python train.py --vocab_size=8192 --qk_norm=false --parallel_block=false --extras=["capped logits"] --init_std_qkv=0.0272 --init_std_up=0.0272 --optimizer="adamw" --beta1=0.95 --lr_head=0.00672 --decay_fraction=1.0
MLP neurons of a small language model. Each row is named by its layer, matrix (gate and up: input weights) and neuron, and shows model dimensions 96-287. Each number is 128 + 24 x the weight over its row's rms, rounded and kept within 0 to 255. Numbers have three digits each. A neuron's up and down rows have the sign that makes its largest values positive.
After each neuron's rows, "fires after" lists the tokens most often just before its 100 highest values on Wikipedia text that the model never trained on. A number after a token or word is its count.

L9.gate455:123108160114126111105121105110128118114155104133116163107114132150113107160211118163121182125080100146130115121126154142155147149142151121141160125120134156110153134181112083110141086142113126133165143140141110136139114135145143114138111126127089107100132156133119135149110146106132139148150146085137124116098100097178125105128160103118137087093117104166114138152100114138124161118111116108128054159139172170113087087151140120138137123126097145086118099122120119154156139107159087125140077113147158121136068110143105088071131133078103107122157099119074094116150129103123152105
L9.up455:149119134134108109076140093107146124149110127075098097110132142122144159131162084134191130145146086136123150113116171140117096127136063134132167165079151148156093136153092089129128142118149117133123141111161111090156150092125145157122154136177144138121140152130134136079111118108125136128122118105096080111114120111098133129109167136146134124128119112173097103141106131158101132103140097165119141137141134142142150109114098098119143145109120151126111117103149156143135108148142134154129155099105099120147127162066079186151155135111137128098093132146159100122141137135129136125
fires after: "," 36, " in" 16, " United" 11, " to" 7

L3.gate88:128085136142149082136090087137148115109128127103106132124157171125100086138151137175097135124178125122061133112114147095160102118123141094155126151142177170090106122112125153138143137125145121113143127109127128191144116163113143161162122139079144144095103096105142135136155169127108137138119132117160148148105148160094086158167162109189143110102132152159134125115159141139130104101109158148108132107135144154194118132143119133088118108101104146123143134175153111161169115182137123105127128094122145166150130169139147141134157108102131146116096116124128115132138097103139106134
L3.up88:116119156124189136148148083132104132125138132152125154133135123183130132099108128121119127149151098163148156121149171125129136099093110148116115140115129141112137108164110104128108112144124117124096129076097140137121172122126113169181132125119108131119143143159137115152157118116113138144101137142094121080119157133103066137117132123112120145124138127124111129123120115136161127131096109185122108102121164132113107140114144181130149132099170136148112118161100124136144133137140092169148177132149151145066134114140116116131170079135101125221085154103122090116185132129155140118
fires after: " " 86, "-" 5

L7.gate661:108104105164145149142182123105122123100111129128175134128146140129123117134125129128113131130140119126104136149114185163161154116145123153156127126141155127108141086109077093128129155087117112139102166104163105149161069145146113149123085116141148138134162150134091096139124137094170136109133122111134154145100142103130107085110147141087097098101123098124140149151100137134110142116123149147182117139106124136082117092205138126131138110131119113133141085163130120119157080138134096087136106120160121134147135119140114124097140118154098104163150136139142141121098192145101129123
L7.up661:150137187138124118140150125096123111120148126134112131149102129076118168127149098137073082129130149123130157132132129111131122132122124151173144205137161135147112151130076137132084100096139120086131144119128102096141106101106154129141100158119160084129153135123146137101149148110145096129154147151107111137162131127183133121117098144157127122111132108109142130141084165118103091151131117062118123149125170171149102123144109139128117153084139111138145132148154109181136111121123152094136110120193149100128108132094107148126061145157106136146104092122136124132109154100119161104
fires after: " " 59, "sp" 4, "ham" 4

L3.gate693:134100120084094141125113127125126140122151096106101172135153136118150116147155160128123182145126129114159104164149115092153142173109149144124131134117050142120093116125117170095095119122156144132150142119105065124147107153130082116126106105112116169126151094131121176156089121131095133166141125148128113141150120145150131119152111132106120163147074113119155107122129129125160131129138122115119136099171093078087128176151108130093142105072152112122089151123138127125123132152160130149141105159145143132133150138101102134148167121130145106157144115102154109156162119162130079124
L3.up693:096137118125120128152117150120094087101133148055118134095119136143151079139143148135145139108095146157120090069122123092112126149116126109110133139128098164106119096123115115101125117074124111146129135111118138111104121102115129134111126126155160163139113146154125145164157156152133140101129095166101096139169148124124137123122100129094162080122135132111083151109131154112137141137154197141137106113118119127105135106098163127138087126102097190109127123079084136154149130121078144121140165105134151157127148128148119101132168138158147111104130119168167096097123099172136102146
fires after: "s" 32, " S" 11, "p" 9, "ster" 4

L9.gate411:126117116160114141126162128117118121113121125124144072122092103158109125164130163134142163162131160130140127128080133125124143153180138113079111150131150143102140152132143127095124112130112180153091158059134105105116099114154142193160110112122149156096109148158096107119159102138121119174072137075140127112133128101139120136088154112069091111139130108170147098177108138125153114123109157183122095151147127123083156139130097134116094108132132110169123138115117099154098100158124111136126102139142132144173145105138120155106127146128094129132137127152134119120136203130104127147
L9.up411:126134143161113146124105134125092128096081184155084111127143164167079140136134153116128127089139125128092143165114147107159153159147158097131099133113161109146115157125115110133118134100105146121121143138182126148108116069123155167109122090171151158125123140103139095110160135101162126114145118087113115111109141152140136128113106126170135166104105121125108118113145138093120139158110147109144130158111097178134131114151137124145122144148095133165153122188135119140128129112132086100086139158127143077100127136100129156123111124109137146109121146152186125146121122118148199141
fires after: " " 41, " the" 15, "-" 6

L3.gate372:138073127135155096108163118139098136105119083163152114119132109167091139136116160155114170112124156115137170114116093075129137106094123129133138136117138117089143133123131113108168129093137164107128137102152147123147147140123143133137118142131130150106134156149123172166143131099171113141154134131116142177123139134153108126111134115113089104126114148143151134119105144167083111131071138118144121104099172121132105147167113144102160078123133104132141112199132084137113135136121120127114141158111145092131125115180094176119128100151111130147144072082136157107147159134137134121
L3.up372:111160141133118142128144111102140118134091124092156109111163118149136086139083142087132116133154124145116160166130142132144115134152161107125088113164126090124101135123069141161108163131125116109104128133146129144133127156112068120171103117161160108099172146136122123102109150128133139102133104088136119142122114142087109143141100169137145141119147154097132166158126107110117121133143149168105157076175159141108102180144121103127095147146140142139106100138139135129136096137103097152132096092147157119189100128113124156145154142070151154088126141127126138115129129119138125120
fires after: " " 45, " (" 16, "-" 7, "s" 6, "\n" 5

L4.gate619:106096151174170114085140146147136144106114126150111142155140129181142154144125137149092138101150091109096135137150138165133115142106165128146099150137149121136096142070093069153087141117136133119118090141144129109104146110126135133132185151093133161128165143087104165168152142130160118144100123134135105117153153125143125102119116088119119145115130141118123139116112143154127090115115107156081131119102155173154128116176138128136110126118107149143144140166084111141142108112128150113173098126118114141147115135128142184163132127087105121083131100118134143134144172129123142155
L4.up619:156127136115178127132152155103126133128127127142103126106157119131148089121120137102125137054161111143087148109105136135132118126120106129164106130105126172118157090110068107127105180137115124128158144169144081148159148111148108156146135117176116153092134148116097121141134114087152155133118100080120117122136105153116137114127157110138116151101132170149113183126104116151161101117117176103159157152166170112130100141138141116125140141144114110095144094116126145096104135113165110146124183113115170109082115119099109148183124110146134159133102156067136127145137150156126197121
fires after: " " 50, " (" 16, " \"" 13

L3.gate216:175108118150130122108146147094118163144126144128103104142137118161113097140104119161105171122145106145119163079082096095113115163177116096152145099127127132143136124088132134113147117138137129151124155087133132137149120150116093138125149152130154100162121122085120123115169131140155146099129187101124162103156091048135122119112095121129127121099139128141119147099065149141117119125166175149140129175116181126104129122138126098106148139137139112152114127177118112135178126112117116107137182122126126129125111102160136089148134131103130142123119112147111106147126122102172129135
L3.up216:112097115130159126139124099102121137131094072137145099120143147170117112138095099165101138119143123189090134152088139122116141153067126154167099128093098157131111131153118166142098121176114178142168094141132115120128178121125123172191083175152117127116084158126118125157171137133115158150086141072115146091112116091092119143117156125092141122122160176132087173120143133120110135154094114130099116118128125120137106141155133104153085146135150130132113114117122169169160128136183074149156123149150144136136129139134155164172132154145155174153103115112127124118183129145129139140
fires after: " " 62, "-" 14, " the" 7, " \"" 4

L7.gate782:148098150096123130101105121136105177141111147112145137123139106163127109115133080146155170168117154120106126127107110128118129166123150100106122172114143151154159071103138087080102113152120120147130123137133146105095142085115131115128114094107154147128127160116107159152145122151149085135162148122130139104135163132121123152161129101139155115147120145135158137109116103097158093120115127123132112143173113134167137128151125126079149133122113123165161113094138131133143144147152098048134107090136113114091055110149163131147063165072153131121140136076146153124098119130133103176
L7.up782:141130103149134137093131166163144153128116160138176156153153163182087106115135144119141130138165163134059151173146147147117068144108157110110060101089148093124107134190124092154058146105123079120140102111116139108116079144106063090088132143127126154144153112169142155153132117120134091159129184109121148115116147091131117139122112141136142128141122137138127147080120155121122129117123165157139136143159127154142120137149114150117106123146126149136122136106113145149125124145127163135125124128135177117121104151137135105130124126158120084118157134115135109145141121139172141131
fires after: "0" 49, " " 10, "1" 6, " Total" 5

L8.gate653:136126124137152200122063115146154113149158106103080129138096162119144165161131122157141141096102091120135143112115126161159125137103136090149171101097134163155101124125105146123142119135141082143145161167129101174141116144112132119151116140144144115114140147121126134123093141094156081173141129129125151067131126125128133115161135097108118120150128105112076072122096154187107121120117124106144111104162116091139125127154142122106107109136184137106127116124142119147127153139094113163137144127128126186155092116156146146144124113117124140108130118161105144155141115106160107145
L8.up653:103136138124104113113127120152155100114123089164124117106117112155155138144135150134146172142114142118077153114143147175111113131172093113121141115080147139114082137160124088145127097097143134170142144067153141128137119113076134126130146136159108138133099135096141096082141103116099162112166153091147113137125149093110074122120151107127105082122144180162108153128124160169115111101104133100119143129151128143111114128131129113134177130123095105090123133123149174154151126174152148177196104122138149138157134119144119142144162137159113180137124165142147106099095107160113127100
fires after: "," 42, " United" 16, " New" 10, " and" 6

L7.gate651:084125108143128123126104112130139128111111123092135144119147089149102136132105158151141123136131123117093125119062121068166148134115096121163131086109135146111116089109114120146138118104171127125092129166144071116153096147126116139119100174116127147128168124148120179135107103104186086115091161139137080152151127142154131123098131111139127145111132134080126117120126126138112121149140105145123073087109138120104142084101104099076122092115128117160161086145055115155154143131145095116135148103115105165178119175112135141106152096105103104167107114164081115117105099140150150099
L7.up651:140146104132098168157132143100121141084107116123143096098149140165134084131116112119137102102136133090153137134113174107128110085106088129122112135153144101126119146138097089147134142114119147083128128120124153101115085146128150127166144155162106170144137103113101120133159149083119143135110128119159173111131143142097126107142106158082116145172155151141170158170136133101134113151105145118145163102148121080086158154168059127134093124062115120165153131129107123134127048077121120134118165136157145148125121142164109135157099115108121135084132155136142131094121122177122154092
fires after: "'" 49, " zone" 5, " (" 4, "s" 4

L3.gate332:154120175182180122129113120136160149109129107157153130148148147103137107115138157138110170183124148072090181148096137141146148163127100116147159109123124104119108098123129105111147130125123121128124140134119063095150103155064149125099149131130185098126134102143120112067137105070101118125118103104133164090150174149144149120080087102132104116157132169092127165132118132110159110148089160146132101147167132137101126134158147119114146129117142091141127142147143071157111115117153098107118127107136146108102097114194068130111126127114101114114107120140118116133085128135142133110
L3.up332:080144094152143117168138186124138104137116129128122149168140149082116084153098130110150123119131117128176112114113148121154103152093100095164109111124126138114151135120125124169165134077114149145094121133115140101129148095114125138174107188151119091070132108146112118143139161151136108094096111115123091114120094124108155133128104096105162125129115167152127133112122112136099109146126144150093145102123144098152094116151130071131074137115126188115135138117134101145183162119152146145115086100110159165128110135114109095144135132107121137160092117142132167103123109127113160088
fires after: " " 66, "-" 11, " |" 6

L5.gate770:154100126116129136146092103151158162109144123145124105138125168140111110111144129118117136172131164114105119111115111104153124124178160150143112126153159189115139072149119138122102133136152136144185143104117108132134122134136144140155163128147101108111093114153122134144138106118075163079145108095162155134125143140149130115180117086164153094133111164161112137122105129144132136115112133119075129116152143119162098143166111158130120133102095182083157093089115120136139128149099149096149102121127131128110107097149117104153102153088122114090136082138145135130110105178099140163
L5.up770:098123159136168117150141137106125132130088067137185134148153165150120127131135159129115187111149084142129114122087164160141075196108091120107133116113154118143117112099120079121107142113151132130154107106151123151119123167153116136102109106150158152140163193128105124168135160135123176139132108137116120110152136140114121101125124106130123110100137091127172105174121093124121111144138124137142064118161084185129120107104102133092104164133149103138101166142151148115138098135150159144141073090126167105118158120139082160116084146106119108117122126141130127104134113131116128125
fires after: "0" 49, "1" 16, " " 9, "2" 8, "4" 4

L9.gate182:147147127143118140129132115064121115144075120123146109143087122140163129185156112147138167094154099099147115147105109118119140156142130087127119156135126143080090150121161124142102101090123122078156162127125134089098127136087146140125130179083149107141122151161091177113074150094171135132105155165111120089096118137156131128092192119106089102122117100163152124119107111113127159103133073162128089127145151098146125121183087126121112133141126117140135172161127132138130112105162119152192078161115085146166123103088107132158156109110123110125123114119116111094133160151138098131
L9.up182:165111132138120132130153104125176130145145155165130150126150122124132126145136118106126160116142096120113100094140132103138101140152095133104112172121087110112141165100098139121155102089134101119173096174111158103114129088119131149145125134132170084133136123107151109105101111092135102133150112118129118123091130113114136126075131110119102069142121115179108111136136150150101146102112063136151125117126143110160124114114086116176178096123164142131112112132133147149073093138114132124148128102091103148085122133140116131133144115124155139139124105165117129133166126145125127118
fires after: "-" 34, " in" 26, "born" 7, "," 5, " Summer" 4

L3.gate764:074100157120123107165134122136099132084119112112112155165108140104118118140120178164141129149119131117150108122071158155151135122105129140137155100077111140114114113141123091119091159135136127196136128087114105154127133130097113141138095149114145126114106151092152150125103161086126133130098080125137103128107092115141103123105142097121126169142145141164112091120126098122119134123123120132122086111180128157144121154180089142115145100104142138116130139089118119137172132223160133095122118155104121146115159151143108117107151123107150111111103115124072154115147104136122124101
L3.up764:128129145166116133132124171116173102130170069117107119153121123166149124121109129095182149090169130170097085099127144110148114146131141153109141095092080098101131123156076139144153128126116128122145136076160138150138139124169102091144106134118119158154118113131109093091159099114142137115106143134121117116110138143125163122122129138105132118113148137113103139136106104165141143136165158149133126144112137113089097141131092191124104084175123179115124120126159135106121071118128144099103127136167180108144133129134133093111140170123107133128125109110150084121110141125128161150
fires after: " " 43, " S" 8, " in" 8, "s" 7, " (" 5, "," 4